Weights of a small transformer language model: vocabulary 512, no biases in attention or MLP.
MLP neurons of a small language model. Each row is named by its layer, matrix (gate and up: input weights) and neuron, and shows model dimensions 48-175. Each number is 500 + 25 x the weight over its row's rms, rounded and kept within 0 to 999. Numbers have three digits each. A neuron's up and down rows have the sign that makes its largest values positive.
Before each neuron's rows, "fires in" lists the words (lower case) most often at its 100 highest values on Wikipedia text that the model never trained on; "fires after" lists the tokens most often just before its 100 highest values on Wikipedia text that the model never trained on. A number after a token or word is its count.

fires in: "football" 23, "footballer" 15, "politician" 10, "year" 4
fires after: "ot" 38, "ic" 13, " " 10, "y" 5
L8.gate188:487545484478512544501484515509478499453546480532508454476493501520472496497500489480454482519466483442551531452493484510495518528446520525512510493515496503516497525505462491487466502459465490507498484482473461492489501472461519520499518510510476503515466507537494538490540512529488513488518501558522495516514491510455464546489519538489505494512539511484487500538498509490518544475505
L8.up188:487462478510497521485518539485494495510534509484507469523494491468476508558480517477505459487516497509467516505500519466498486470491501501481488557516509543505523485531576484526480495481524514509494523478506523477469461495505501469500503547491515501432563482485490490509515484511505528480533519511479538471478500515522529552520526534529451507517465516549455536485477511496470486461526

fires in: "city" 31, "election" 14, "state" 12, "blue" 7, "center" 7
fires after: "le" 21, " C" 16, " c" 14, " St" 14, "ent" 13, "l" 7
L4.gate167:488462477498492497498531502493520520513476519537509506482494469534542499508488509523554507465529482478500492505481519525469558457466501497512502484482494508470514439452527516499493547515535489485503455506461497545477537532530478507476487470475477509477472459525492506502527462510488487560507493521477520472450519478546515458519512516502502483484461484515469503520512493460494510465438
L4.up167:483524557476483487513494498511512477468503490472502539515495505506502470473471541483450541503487519501482502506502459481503478513575454525507511467525534453504464471482482512475520452501520531500527454489510529538461459501496489519505474489474467506501490467508514484462489509456490490519469496505487506504547489515497535540506507496481536505492527456496494542478522478474516534514504

fires in: "january" 40, "july" 19, "festival" 8, "construction" 4
fires after: "an" 40, " J" 23, "r" 19, "iv" 11
L3.gate51:538505533529504496493502524503511500525489499488456499516466508499511522518527474534416518531527533552505487569494496497520533465503509509496516547485477538459485464489472470485476477481478490485502471462527512495500483491516469466512481533505507490496506495508473527505530450513527493561538507518476489503499482515488512480542518450442514504471521494491489512531519509489459466476476
L3.up51:511485479528504473463509492507493560546514522504495514540481497494474540533509518532473498450474512477510481463469555529490481536478491518512518512516530447467464492522473472474479487485514491511504483518477467530515547519506497496466486483520496511476496481516477501492480523533514489500493518502526502542468534515500498440527495507559500485483473518513467490494507497530466571481512

fires in: "election" 13, "some" 11, "language" 9, "microbiologist" 9, "selected" 5, "studio" 4
fires after: " e" 30, "om" 14, "b" 12, "ud" 11, "ag" 10, " se" 5
L4.gate100:516466501525552536499476484510513545496490487516519514515540508522518504520472485447451475554513473489500497514510515516440498530472448494521477506501513540461537509540493487517519497497528512539490510441473521507503494503512494524518503506514538521497519459519460530498484483496456483512479517421485455502422491479508480516446481470488494498473493476548520494493467509512490513489527
L4.up100:496487492496497497507520488528421538542506524498504491500499513476519552506481478500463512484529526521499504475508502484526499500547526516545517463507477489515509500504493510529504525543492513463487508455516510521509501506472506454519528498441483456519513482486494552447505479495506502501506542508456487531467516530513495501540497514519494530456466501503496477512513514470458495475517

fires in: "under" 16, "indiana" 8, "und" 7, "india" 7, "indian" 7, "et" 6
fires after: " I" 37, "u" 36, " " 10, "i" 8, "-" 8
L2.gate151:451509517464461470460485496512502505473513476501500530473491491490482499519509527510486478512511501503457518509503479498489507454478473432492475484491502508529522496470516482487497503472446478503509550489498493483486516516519516538506452488468488528500498527453541469492483488393487464454468486494467495499482484533477514494490482509513529483503517569516510484518529524506538473505495
L2.up151:520501503485523502486503477473466529468505486504511456498500513460547521471463513469538496519514542444481482475530520499473527497507561475510486482558479488498479470484517529506533482487477525505516470510456516455476525504494518493531438542473475551465500493479525479496519498491477510495559494498523519510475524462525498540530558546468478475522507495524470483539479455521517474522537

fires in: "women" 26, "men" 15, "father" 12, "wife" 7, "band" 5, "jennifer" 5
fires after: "om" 26, "at" 13, " m" 10, "ri" 9, " b" 8, "if" 8
L4.gate37:537483496491510502505501487487484491521516556472498491557523534494500511538497504468470474501476506462501547489451506528513519501440500456530499504494478519554523497428522484497552488502509531473555472488499517488477469460494544505530471513510511477459479545479503473496519500494491460511515499461487494537526484461526542468479518467499509533534474493484439505481495511498501438517474
L4.up37:560473490479517552529453518496514492472530469488490513534556490477493492506473471502517467531522519476502563513519476455498507448511530453500475481543492487507503537506575537482476501465511467545505488522517503516494522490519517457520522511528490494504485472501524519492496490485493477452473488489499516502507457523471517453482530549497478545487494443528492479520496456506545523541556

fires in: "which" 70, "germany" 9, "although" 8, "though" 5, "thought" 4
fires after: " wh" 70, "ou" 17, "an" 9
L2.gate123:476485473490484556493460491484475457471480471497495504493415480500512476470528515515487529499489535521514540521489504490504480481524443491485494575522516487530496502502501456461560475467481500473522477494528456475494524494482484518489453522519523523506468530496485524520475509507500504462499490489496475482473477494499501474516462529524524515491499542452543500495496489507550475492504
L2.up123:508475487459477511463530507473520552470510517504475538491525494575480532502511485502472510526500521491514445508554453532475535484506496488507477488536501514571520496503527543512527517470501536505503512474503521528534521461486488520521461544502536517486506500503494510493496507513544515510519471532533499509495490525468507481504531475540478481489486495528521481517508502514481474479469

fires in: "many" 25, "men" 15, "manager" 7, "man" 5, "management" 4, "station" 4
fires after: " m" 73, " M" 11, "m" 6, " St" 4
L7.gate107:491479469516519510501489465477482514512499486486499515530518485502479481483515538474465492496504476473460524483496505472517539476500504484544512514491540540510510519485511509522491451517485524485499495498512473507500520536539518465451506499485530525542498467495558541555485488493506488455498536492531511461502486528491514564496497552544464483496488448541497501470488473492496494492473
L7.up107:525485534511521476453523518516504550522473503529452514497465485507499499472519542494528490522485473497497504523536487510485503509486543493466535537538501504466507461514470470488515522463531472501465478516490473470490512469498502495503520578496490514472555495484504526489532495520496552494468497469499493508488536514479486473474503532474517510485471472454498491438497525485508490511463

fires in: "when" 25, "people" 10, "start" 7, "starting" 6, "then" 6
fires after: "he" 26, "e" 19, " st" 16, "ew" 8, " the" 6, "," 5
L6.gate137:498432477541479514481524523465504493506477506485527457497514564518530466539505480478474515520480537500469521468460505488497464496514456501465537546507504514503534488481465479514517487481486483532535498533513487517499508505475498499503522530520492466494491489501521529505493461501468464514506559507543529526518473542485537492507505456518521566526549482479499512449538474484500518512460
L6.up137:462516495494533478523494501520479502493508497508505482508483497544522458470480493536518528501538470507498485451493523493492525524481521497493493471523490459504504482503490507503494475489470488480474519510510455513480533538485506502550506495538518453524504475508493499533505544455506533534534489519477457497515527444488493511438487506488525532462530524463471470501499527478484501533528

fires in: "railway" 19, "home" 18, "football" 10, "like" 8
fires after: "om" 28, "w" 24, "o" 16, "k" 8, "ist" 5, "ig" 4
L6.gate118:488478504493511468516510485494488510510480536498489476478457515554492485524510479497539533452517506485503472481467499540505504543500503495475479472502482523479502490518497499500536503483492481540511505526486519512481523492459517512481451486536506517489519463485532499468521493492526459468486525471509531470507523520504530497532500499527515463511537530525533496503465488493531446509470
L6.up118:512514516522512488501487518507524538518547516505509539446500491499520496568517483508460480497423503500537518505545477486496509494491489495490502516531479491484528475477513520479455491508479484505519539535558509526499503526495516520477516499519505554491528496522510481514486508500540508508468504510489450478522492485518532494492495513491502492547456496480497532529463487515492473485534

fires in: "one" 29, "your" 7, "each" 7, "saint" 6, "yellow" 4, "business" 4
fires after: " on" 29, "ain" 9, "a" 8, "us" 7
L6.gate123:504457493478488508509492468479542484492495483481521503494477469482509466527531513524503500516476458509466508433492472519498480498533455562454522478523507465507506525538495501491494517522527499473486497503505489526489498482521499536493512506473532521482527504485538505507498515464507498509500539513482514452471438478472489513512527492495543476513483496480521485539472501455525490505504
L6.up123:586522510522506486505545530526515503526509538505495514479502441480504527538526530482482505488499511471507497503467486534462500506534524515541451474540547519492506517505507491506459552508509483502499537495486522472493492488495493536483484481469500527528551520485471500498455502474491501482532491484491501525513502453541508498520471512524511530472497497529506459490490483486489524515503

fires in: "received" 13, "did" 12, "is" 8, "does" 7, "directed" 7, "are" 5
fires after: "i" 20, "o" 15, "re" 15, " d" 13, "iv" 13, "as" 5
L8.gate181:476478499509485504496544509509464485486520495496520460510471493508501543459581448517487473504489502509537507495513491549509497466533503472470506502531507525514475494462505539503463528554493518538484528504498498498492506501507519502521501499511517498529475493467498494486492501534504497539473520454473507502535485478462536508491537496469488488499502482516565506500490472474541468491483
L8.up181:470489526494472549514506507538474461467495490489488520487505474515512534494537499452475467543542464459491526467507437503526556470467510520537530542504489495577523527501558498490502558495496504482515507505516504467466500541542508501535484491530472508503509508478540499525505496497487474510511560513511500479476483516478501502493474511467524481493500486494493459492506492511474529516493

fires in: "has" 58, "have" 20, "had" 8, "having" 7
fires after: " h" 66, "av" 28, "v" 4
L4.gate147:515567494519513488454526475506533516500518490489512472491510526489542482518520517520493557450520498502469521523528487478474477472500490481469503504496510490500484469494503446465503499529518502492519512524509449515517474509484499523496501513491536506500512510507500477501463555455471454481463500515520511487500465514494548430457514484530536513522483482503522490474470486508550577479494
L4.up147:442479511526515479526499527489525521508549468515500465474453539541531453485522484496505536481516495494540479494513479484486528494491517503471467526498489512497528534552512519489519514545479470485506532511506526513504426481506492512478502468533501462503560518495544507496515504511487515527499485500478534491531472486476479563487500536482491476487483487519487491483475543526464496547503

fires in: "have" 31, "however" 12, "having" 8, "haviv" 5, "how" 5, "leave" 4
fires after: " h" 46, " H" 21, " le" 8, " s" 6, " c" 5
L4.gate72:475487515478516467511481481483545462521484478495445519483498496508540488491507526452494566543492484491487557519523539512514467487490471527518492515509451516506530508544496451493508477524540500473462533484473475541468485471494470495472531504513517490506490504484552478477538518475484486482463477528514548471521523469493519553497532488493472511478520503468492528495495481467535542460513
L4.up72:486489513507512490458527491527508515525505493518438460530509488465491481497487498506470487514501525491523520542474509502501494545506472494503483539487519448479533523487511519533522458499519484502498529490521530475510495483407500521512509479502546508499525528508492468445451490497501523453496495522491507514540519456524535484496483528516517497495505490510477490439525503497514472491494

fires in: "the" 54, "his" 21, "this" 12, "these" 4, "there" 4
fires after: "." 49, " H" 20, "s." 15, "h" 12
L4.gate16:497463465556519448523548478512509521490481451495506469509464509508547482521527450509508510538474499521500466480526494551523531491489517520498524475493474477495510472507481514526501471504479569531521456472529491463526464499502497512500478487484488531516516467477478558527471534499510499541533479489484510517510518546498502492514494463511511525505480513508501500505499467470469520485481
L4.up16:463514497546470522543513521460555500496443484450474500494494483523518433514531504500462487509453466523477508452503542503477478510495477474457505547538523424537516507486498548528518453500510511488500502515510510515544529512493473515496553539482542469517514527533491497485457521479491456487489465503507510463517542532485539533494486499493522514485523487511482520500481494484508495462511

fires in: "their" 52, "them" 9, "according" 7
fires after: " the" 58, "c" 28, " The" 6
L3.gate113:463513481511480493522460516486497504511467504480482494438508475489446489498500520464511494503438472519467501511475553499505520502503508501503535505502453519491546471474498454508517549521467458502498487503498528499522490489503455525518509514497527475529514525496497492480512513505497491446520490518491484463471528499502539507466507518522498453474510512544479544484511487508446558486521
L3.up113:469508488454476509492516521448509505528491520513479524485516453502453504553501491499499466498496501539461486503502496466476547540483494502480515496477514537500512489512489528493481495509469500547535493534480482481484490491524478512514475472483502529445467509474463525480536493529490482504508530542485511536487509486513495511501519463496473466502482523497531526515503468544489508460523

fires in: "as" 79, "became" 9, "becoming" 5
fires after: "ed" 38, "c" 9, "ing" 8, "om" 8, "es" 4
L6.gate158:479525512478506483476492549448546507502497498479523478523491512497530543501520501515486461500496500497516539486499496489551471530509508480537461485521494493452502549491490558515542532491523486526509451507489479532547510496459499463474485523498518490504477497500500496487489527520522462489477516517509502505480473506470482519500564496514468555526524471507497490507523525475485483530511
L6.up158:501525474520527494503473506456477466502478494502512523490471514525546508486494453481522515476503490499473506517508477519497494491527511459473475485557497498449499512488506512521489507485506540481504521527491491540522465505531500512576486484515486493505509523517525458520523517506542507503521490521501542498477499483540520473480511451545502503481484504482531469518490502499471478512519

fires in: "later" 21, "either" 8, "long" 6, "latter" 5, "heather" 5, "native" 5
fires after: "at" 46, " U" 10, " l" 8, "it" 8, " I" 7, "ac" 4
L2.gate3:530508521483472504542483516487503520503519529520484474505517498544533486479500482523479461452466514519485502518534502492567543496475514527525480545530486485491506490431530495532496502505522498466477479533455464495530487485527506513508502505443496474513494431519493488507503471501478458503506487484489483463483492504477483509510526514485452501483503514512492487465503505545486508540500
L2.up3:502489536475462487518530499486491510538535482513487501475459476523518517506506494560454503483542533498520495508493482469466540563515499491488471499531479480527510519467459472512521520512471518508514470493480488494547474546473504476497480457464471503512482463462519494526501512489538479504526520497474471516532487445509474492474507466475498499471509532514491499505511536511490525508491

fires in: "has" 54, "have" 24, "circle" 5
fires after: " h" 54, "av" 24, "ir" 11
L7.gate134:493538467497494478503479475509505486453505482551542501487512471525479541519489496453483524508519486490493513455504481554532499463508517452498475488503501488523482520520457498482494523504492508503503495510507500525474456488488496505514517529469500466500519472496478470478503524495467496503508525509541551506489518497492540453446463510462486470474470489487475528485460507523508512461501
L7.up134:553520508522470493530511544454499489492449530505490500471453480497496505570514558465443524500474499536519507501521550505500523509514493547517483528486531493489512509508531528508527539489468482505484496522488479532477506509478459522504557487525507502467541520456530531467492491514503510529501478493496485530455498486500539499531469556487533520470498501477537504519545484473477471445518

fires in: "january" 34, "february" 27, "florida" 6
fires after: "an" 34, "r" 27, "l" 16, "f" 7
L11.gate187:486514512510550493513517522528478464492526501484526491532534539493507496499489500560473505524501520536474504551539520486510501499527490509483515516475535512470512477521515491507487487461499526481504458484491475542457515473513543477439487506488483471517484489508493510487481492491502531501488491502540532462476493466534509518446507471495503535498498489475485497519507502505503501503507
L11.up187:512512486510474454513560516500488512526512469524517509529495516491508509541533496478493473505493512516511536486530557486515512469509515491468494451483518461483538504487467485515493519504542500486488492502510528526536557490492483506508444464482513475500533521482537501468503493514538476494548465476444476495509513522504467501543493507504498497467473481462477435502528461538515504500485

fires in: "time" 32, "times" 22, "timucua" 4, "regiment" 4
fires after: " t" 35, " T" 22, "t" 5, " J" 5, " s" 5
L2.gate53:489468490444499479494484512474519513476462495473497491492513500550478535498508539546444521532511498493520441503485506520497514560473492458514508494515489496484475473538491500541465503468489500493506483494508452497527541450506482509499487453505512499498470468508510519475523510507497494474509499507514442530513492497531472470568477491552480504472476509484490535462487533467492522504491
L2.up53:489469517517516452505563487448493518485508500509489523497504513546486536531546479526496551528482532446506530509476494522476459504526496486492517509537509520486470498451451514481431525480493505525471463464491522466487492514514491505490512492499540494525497475484567501509535513546553518495485502531482509559515483505528507500531494493511460505458504498464445499472506489506482495512440

fires in: "out" 20, "died" 19, "married" 9, "carried" 7, "period" 5
fires after: "i" 24, " o" 20, "ri" 17, " con" 13, " O" 9
L2.gate70:519522502481488504466486477531495510528496538480510516531467506470511521524532476485468454483501454485465515470498527496486517494485534470458517503474484501550511546497528532484490502496505470499511501457450506507495486558531498543505499487513480512540490488473477527485467489502474512524516525477507508509478486491512511483503518559502537463513509532536482459464480490479465499490482
L2.up70:523525490473498526503517506498519509528508518521514508491497475528480496520538490432508526483482461468495508477506503501497518476539466466511513460488481503538570466513531498468476503508491516493484507462507503511553497506474495510529512472486504536525548474436523534483507531453514462512488508529494482498512535468539474529480548498460485495505530500493521505508545498516471525476472

fires in: "royal" 13, "my" 12, "robert" 8, "coast" 8, "very" 6, "contrast" 4
fires after: "o" 32, " m" 12, "l" 7, " M" 6, "ver" 6, " R" 5
L3.gate28:531541491492487487474513500508513500536461509510481524494536501504514494509513463461555540517545491521498561463474504493487521500462483502481526490505514535532513522479500506512497491496550504494490548511499480463511526528484502556460474551478469510474534480481471467529511510476494507499490490478499548529515474482515503441538452483498508527504507463529498520469507505483454496514497
L3.up28:499516534488458486510474508482516506531513515523509508490514528482540453505527478521476498474499510434532529498510561480511494499475508488490512494487509506496524519501543548489530489504525481487462504562530500482539486568501489436498506490532451487477534515441491503511467497483488525482482474516488506524493508524468510501473504500508542520451467474504475517516523471450497491511503

fires in: "during" 42, "royal" 13, "boyd" 5, "mid" 4, "boys" 4
fires after: "ur" 42, "o" 38, " m" 5, " M" 4, "ra" 4
L3.gate181:452504493502518485525530552531454500522511499461470510541483480459496500537488484514493504526490502497520474453516515491510504479439525481521532513513507536516528516554530497507494492520543506503450519445428505498533496540476497455509489536452453493507499520475532511511510545532490491491481493482537491515519491497500493483508524536483466503514516520526475511497473519485521522476510
L3.up181:473521478449480502499494533524485475507456503500511518509478514475486523507502495529475506479477504524514504457521500475476489521518533441548536506530517484515483512494496491492507477509507481453500512474505500433487511494511516491486497507530487474543552501465510510533514485520567505472543499515529516520542500527504496518515497522472477469484501477496493475480496438475495455486503

fires in: "family" 19, "families" 8, "camp" 8, "campaign" 6, "james" 6, "camden" 5
fires after: " f" 26, " C" 18, " c" 12, " T" 9, " H" 8, " J" 7
L2.gate129:541495519497541512500483479460505481508495472500500466441502465500489517530537504472534497521505496515508512505498508469501507481511447470489527553466503520508461489489500490444550506496543495443484486499520478510506530452497525485499535483496472500511535501492494489441516509484477506502492512504472523541497523488527498565438493534484521554526526493512500507509523509513481499514501
L2.up129:462498480515456512488498479501517509506534498494465523532503538522491484536451495561504526468481479500498452515480510499485489484506569518499488499505484484528488491508501505514501486527477480464509492485511478518516541480515489517500490539515484503500522460527475468513474531526522466574502503499473424475499516486499505465470516465548493477457529492460500499539523534543509524509516

fires in: "one" 38, "all" 21, "several" 10, "each" 7, "alliance" 5
fires after: " on" 38, "l" 17, " al" 15, "ver" 10, "a" 7
L7.gate22:548497483512507499525545510484544502481539501553538470521511477519520522511528492487487484487478468549482526463505483500488484530514454525513509531484515490514522543484475461483509509507482524521503496468474490518507492506474487479489461423511486473486505483506497528494509466484509507485517419500467518478504508472515540526480506471492495506523469533446479499534489478484481456492513
L7.up22:522482505481497552510525531500480504487472553474478482488504495483481466489500491479492456521483490468481477514539524518510535515488497472449440510481496508522519497497492489512500514462499509486494485503504535478515453506510420516499490512495494494492492486547499475481503533477478517541495533472508495480478474446529530491486466506473515534496492512470489500492455493514461505488510

fires in: "became" 16, "died" 15, "named" 6, "becoming" 5, "appointed" 5, "awarded" 5
fires after: "r" 17, "c" 16, "i" 15, "am" 10, " " 9, "om" 7
L7.gate166:485506516525480479513479512499516554510486507509572529540510482542505519462481525511479491501521464479487502521495506508482461510510501437496517506467517495475506500484493455471478517549547504475489497497518500504504514541472481532532510459492519534518520522484496485491489532523537493491494515487495522509508489506466496515530547529582451456508529527541521479494536489480498502492507
L7.up166:500507499527497492487493493516529541497485492544483536530469479500532542512446540461465463467507471509488555465497496524522483494525542521499461497521537506518493513476539489555451510504525524503472512515484502494472455489469480469538496496480542516520532462508495501482454495487511486551482507516490490507483497504507480492481551511524441482511452517502513550496488490455500479479568

fires in: "has" 53, "moved" 10, "length" 9, "had" 6, "church" 4
fires after: " h" 63, "ov" 12, "g" 10, "h" 4, "ur" 4
L4.gate86:475509484537513480511515448466506535454483554514501500527473496466504554504471510518502464460506537510486512481438488477566555512511491496497500502435477493489503477531497518501473444494501503507523471484517474505524469512479500527506476468505527457472460490503461541536491524482464526514499506506487513499510506498465501497575501477497486543514494518505494494478522478552468508492473
L4.up86:477475482521530488477536520473548502464521503532517521480454536492523467529493509491474504513533528448486459496518458520524465483505504528466485525464508483525501504485494472520487469492516443494526502549539501481507460492519498493499570495508499545478469528518533492473509516487478513498471512553509474496535504520532536536468534529444476478522488508466524507451517493527510461499507

fires in: "district" 22, "later" 18, "platinum" 12, "latter" 5
fires after: " d" 28, " l" 26, "l" 14, "s" 9
L3.gate15:552494514498515518534468557474521506495547454497494458516500472520510486516483523520484547494505477527493504511506466518529482511464489545505511523503545535550494447537513477453542505486530510475512459471481536499464493512503487482481454533455482512477459533492529463488503460496506525495489489483504506501484512478497462475492515509479514520521486512542478521491491538493504496453445
L3.up15:519466519505479527540457474479499515505498512477523491526477518507447463493459516464448479515511507522515466499492494492499515516510510515540472497541498525493517511478527496533493499522510473508483487575494531505501493541482524489490549514449500562462492452487511476481516484535510512555505479463496460473529537509474524516497463497500503476521485509549510508524516535511486497518510

fires in: "political" 14, "politician" 10, "professional" 9, "historical" 9, "military" 8
fires after: "ic" 39, "ion" 15, "it" 9, "in" 7, "on" 6
L2.gate44:488459502514485514502499475499529478522500508554484498537485524535483484552535456473480523530515504518555529523483539508491518518494488489473529497501515499523491479475523476480484434504508453533469481484521491470507476477472487471505494502505525486501447489520473475495468498523502487503502469470483554524491501454508461480489517526523513503505556475477477509494513506484504510517487
L2.up44:504504449519517510515520510488462521472529502487520522451511483482543475507466500524510513533517491525501506486514489490505532492506485523509521484469505484533505479517512455517546479493439472510514525460479525523521483464482515466516458481506481464501517491509480547494510520508516498490478522497470541488523505501486515450484500508490517499486483519529495494480454504500502479492492

fires in: "population" 18, "family" 18, "families" 8, "period" 6
fires after: " p" 40, " f" 29, " s" 9, "ul" 4, "f" 4
L8.gate133:490522484561531534489516457499497481498512489475504453479510519482496520517491525499515458517498531546504516482482486517462485516509505509476496502520521494432492465519478499490489473479508536501529467561463494505521506495502495520497517469542511522519492517481547492481480466532558538511486437522526476502498495510458504486520533475493477495547521493485468479488514471477542492536476
L8.up133:516506495474517551547570511476485483489487480492504454445458485479537489497492516515470527503533532478533491478506487477517508495458509508473493454508466455479498530471513463498493511509495463493511467492492485497515501511521501476564480476453462478521480526505541474469485472509506523478467443499507447487508491467492492486522495478466535508510533494497494505493547501515490485503507

fires in: "league" 18, "club" 18, "back" 12, "blue" 7, "bank" 7, "queensland" 5
fires after: "l" 29, "ac" 22, "ag" 18, "Q" 10, "an" 8
L2.gate38:484516517507492481509489487508500491502481506510501487484505503522513494520433535506498513558506470522492516490477465480467543496510480534502518467483486499470516492543478549530517501512474496550503484561501509511494501485502466450475538507501534536463539476483481519499522516507494541467553512507433454514536498535477488509456491499508474521487497477523481504498508508507448512494490
L2.up38:492537489465544485507549517459481499511486508505476493533490446478525458517477480477516448459463531534485511509517493485476499502457481525478493473504508489502509487528490526508478509490539509453499475469508505490484495500544515549530466539558523502534513492507483511531536515492530513469490462509498469521473452512471503492508508502472486492481530482468473464499483451524513515535519

fires in: "many" 19, "men" 15, "manager" 7, "women" 5, "man" 4
fires after: " m" 75, "m" 12, " M" 5, "om" 5
L3.gate146:505542483464514492547500484527488497523506553525485481479540503492481546541519502535509480485504469480520563502547489479471480485512477541563497501491555525487527453490483476487486504456477535499495493530498513483490490487482489445511525527517543505462526509488491519474461504493525537524500480511522543517501491516531516491508485473581490545483502462480490500471503523504512485510493
L3.up146:470480494508509514522480483510499531499485501493479516486544505487426511494502465510504461462500495490530491507557482483480492530510501477517491539517554542498487519501464492467484504478448476437475488521501485471524463507487538500519477519531491556504502525462541478495503525516495438476490489508471559477512473520571486497471491453520502522467507448500540500478490476516489502509503

fires in: "was" 60, "were" 16, "is" 10, "been" 8
fires after: " He" 23, "," 10, " he" 8, " and" 8, " be" 8
L8.gate62:442535518493471517492474497494511525504468508511513549508519515502544517512504481513466559484486520482503541447503473487494476492507536483505489547461515546519540520453578472505498495484465507473512542500478466489500493507497514472528487465526496490527483514500483500476493477530489506475472492502494500536494452484524558522502466516491498533514521487495513497511476525454497489514550
L8.up62:498519484472489513465512463483526511491555549515497493550473530551486511509522475495472461515538467488523453489488494491474472462464497463471440507474533473515522489494460515472521501536450444500486507499504525469538496476497488450476482529516528469490508503484560492492453478478513470498500535469530490484510507502489504494478522510510490494487494487486478481511492527459554491482515

fires in: "when" 29, "2011" 21, "2021" 20, "2001" 8, "cover" 5
fires after: "he" 40, " 201" 22, " 202" 21, " 200" 8, "o" 6
L2.gate43:536535529501488512545485514494499484479493454507539510470506519468494506508526516489493464545462504485481512507495464539528521528502467534488463492526486539527526514515502508566502479509480504534460509588521482498499531531460496483518548475531498463490503495538508479519519496442477499530495512523457485500522559507508504488522482447512518500480544472532499496466457497529547483477489
L2.up43:485452544515484501544484500497506516536481497518536530508510520508503506483524515489506518461466514493524508521496520520496520484542512488480568523575498510510504516478435477474527565518509499494514520501551504466497478515502471505515514485478504446565488464515527522497489471518528497511511483507531489490534478520502547476525482505468492515536510490498515489490504509498497516460513

fires in: "into" 36, "to" 12, "toyota" 7, "co" 6
fires after: "t" 37, " T" 22, " C" 11, " c" 11, "C" 10
L3.gate74:486472483519495511499489516483525503523503469515507511507493470493456531509527532492520526510568509500491492508505488502486477461483555542463504462529443517491462489491503516466468534501510532460521497522469548534554543457526500471499497501539534490463529484468508514494522519478524560513497479519525520529508543503521505471499504507536475526514463480490464497477486494453517521519532
L3.up74:509487502526485500487479486458504490465461516479485501564488506463492469505511476495520518522543472517480486500482523481468517517462469481520518494493515516509497503496488501501518530489480481489520499493524504500473497514502534461483517557556542508510513501497455499421489489476549482529476462472470432506501516521497482515506487469506504484466505518447486479512496531498516503521419

fires in: "government" 17, "goals" 15, "good" 7, "governor" 5, "beginning" 4, "given" 4
fires after: " g" 49, " G" 23, "a" 7, "G" 6, "in" 4
L6.gate2:502499481508447517477501503497490497499473570493493480533494495507478523502491488491485503522501504486473449494533482535523497461533505477504481476508512510540491461510479464517484527514538494499488469508494510492505498508524481504493473488501483507505570478519509491555533452458464490513492524483571525504469449474469507541518496487510481480521493505473465488529494513489518454548454
L6.up2:530490513474549506512531535522489513520543505513497494470449523461466492496506522465445478520542499496543485500456488496474540497514436537503498496511489494514488517468517467497558499481500516482482512517504470488482520507473533473517526462534502485440500502512497454535493507506489516477528489492494492493484498499489493524499535500535484475502497519499513473562494484491478493500484

fires in: "they" 50, "any" 15, "state" 14
fires after: " the" 41, " an" 18, "n" 18, " The" 9, " st" 7, " St" 7
L2.gate126:524483460466467481525494492468469543476496517516517529515496504494521480473475490462463487502473507507484473541520504464472477520486463478503519481481483536502477481522463474472544473547502523481503499482504547541505486500516459464518478486502482474504508517517522516519515526511457482501523489475516492498483505523469527445531501529524519461484540482504457473505515472477522525496474
L2.up126:491470466466518451502554511541490480539500496532504500524487461476522520527490494527430515499510472547484514517518524475514525526524513518495460459488474552496519471469491516509475537487526514522532482494514519573502491509495496490460495498536505530484481493489514525478491466519458481492509498510511517461505527487503466459500488540499505466456515504508524498544503523493482539503470

fires in: "as" 30, "2011" 7, "party" 6, "2020" 5, "2021" 5, "2012" 5
fires after: "2" 52, " P" 6, "ed" 6, "-" 4
L7.gate51:460457519521531478473540491496476506478509494514524470497507536484506507516481473511533521485494487523497486492479492483453509486543536501528521468513523489494506508468496476469459524489516533473452483475478503500471468501486525552497507507519512456479475499515525536516460506487476480475487494538513504499499497510569532550468500441514506495515481503493512491481523498485467437504521
L7.up51:491512525521507536532446539497478542485516478486522523493491507495494540510477477537509485524498505448465518481485527534486478507527498531518478533504528483460509495503495540544498512487496518496473466533483499492518477455522502537516507484481482476478504502533521531489502527501496526514483536529505515460509503466561507515554546454488521527519533482502487429536503505524500486460495

fires in: "been" 35, "french" 9, "children" 7, "frisian" 4
fires after: " F" 20, "e" 12, "ad" 10, "as" 9, "d" 9, "f" 6
L12.gate70:473492491538504491495522523529528517510492484486549457502520502492499496481466518503513485480512487497466495494516452494482534494555489498450490434459513469509499460541467444546515472523467454488495500527516507476518514545486508522522486462461493512479492443517509529522535465488504490492510547506455505500504464535509524494508537479484512551501506506447503477507500567493519499504466
L12.up70:500524476445509479497518465529470497486505498517526445485501478468499463514470558526494529481453490510508448496502522559544473491491508479523516516485518525502468462462478542472496505558525496478557541518509530522509462494524526436527510487488515515524466522500523541467523471515545480479480548476463484490485530495492507481477501524493462490498514484484560477514506506508482477528501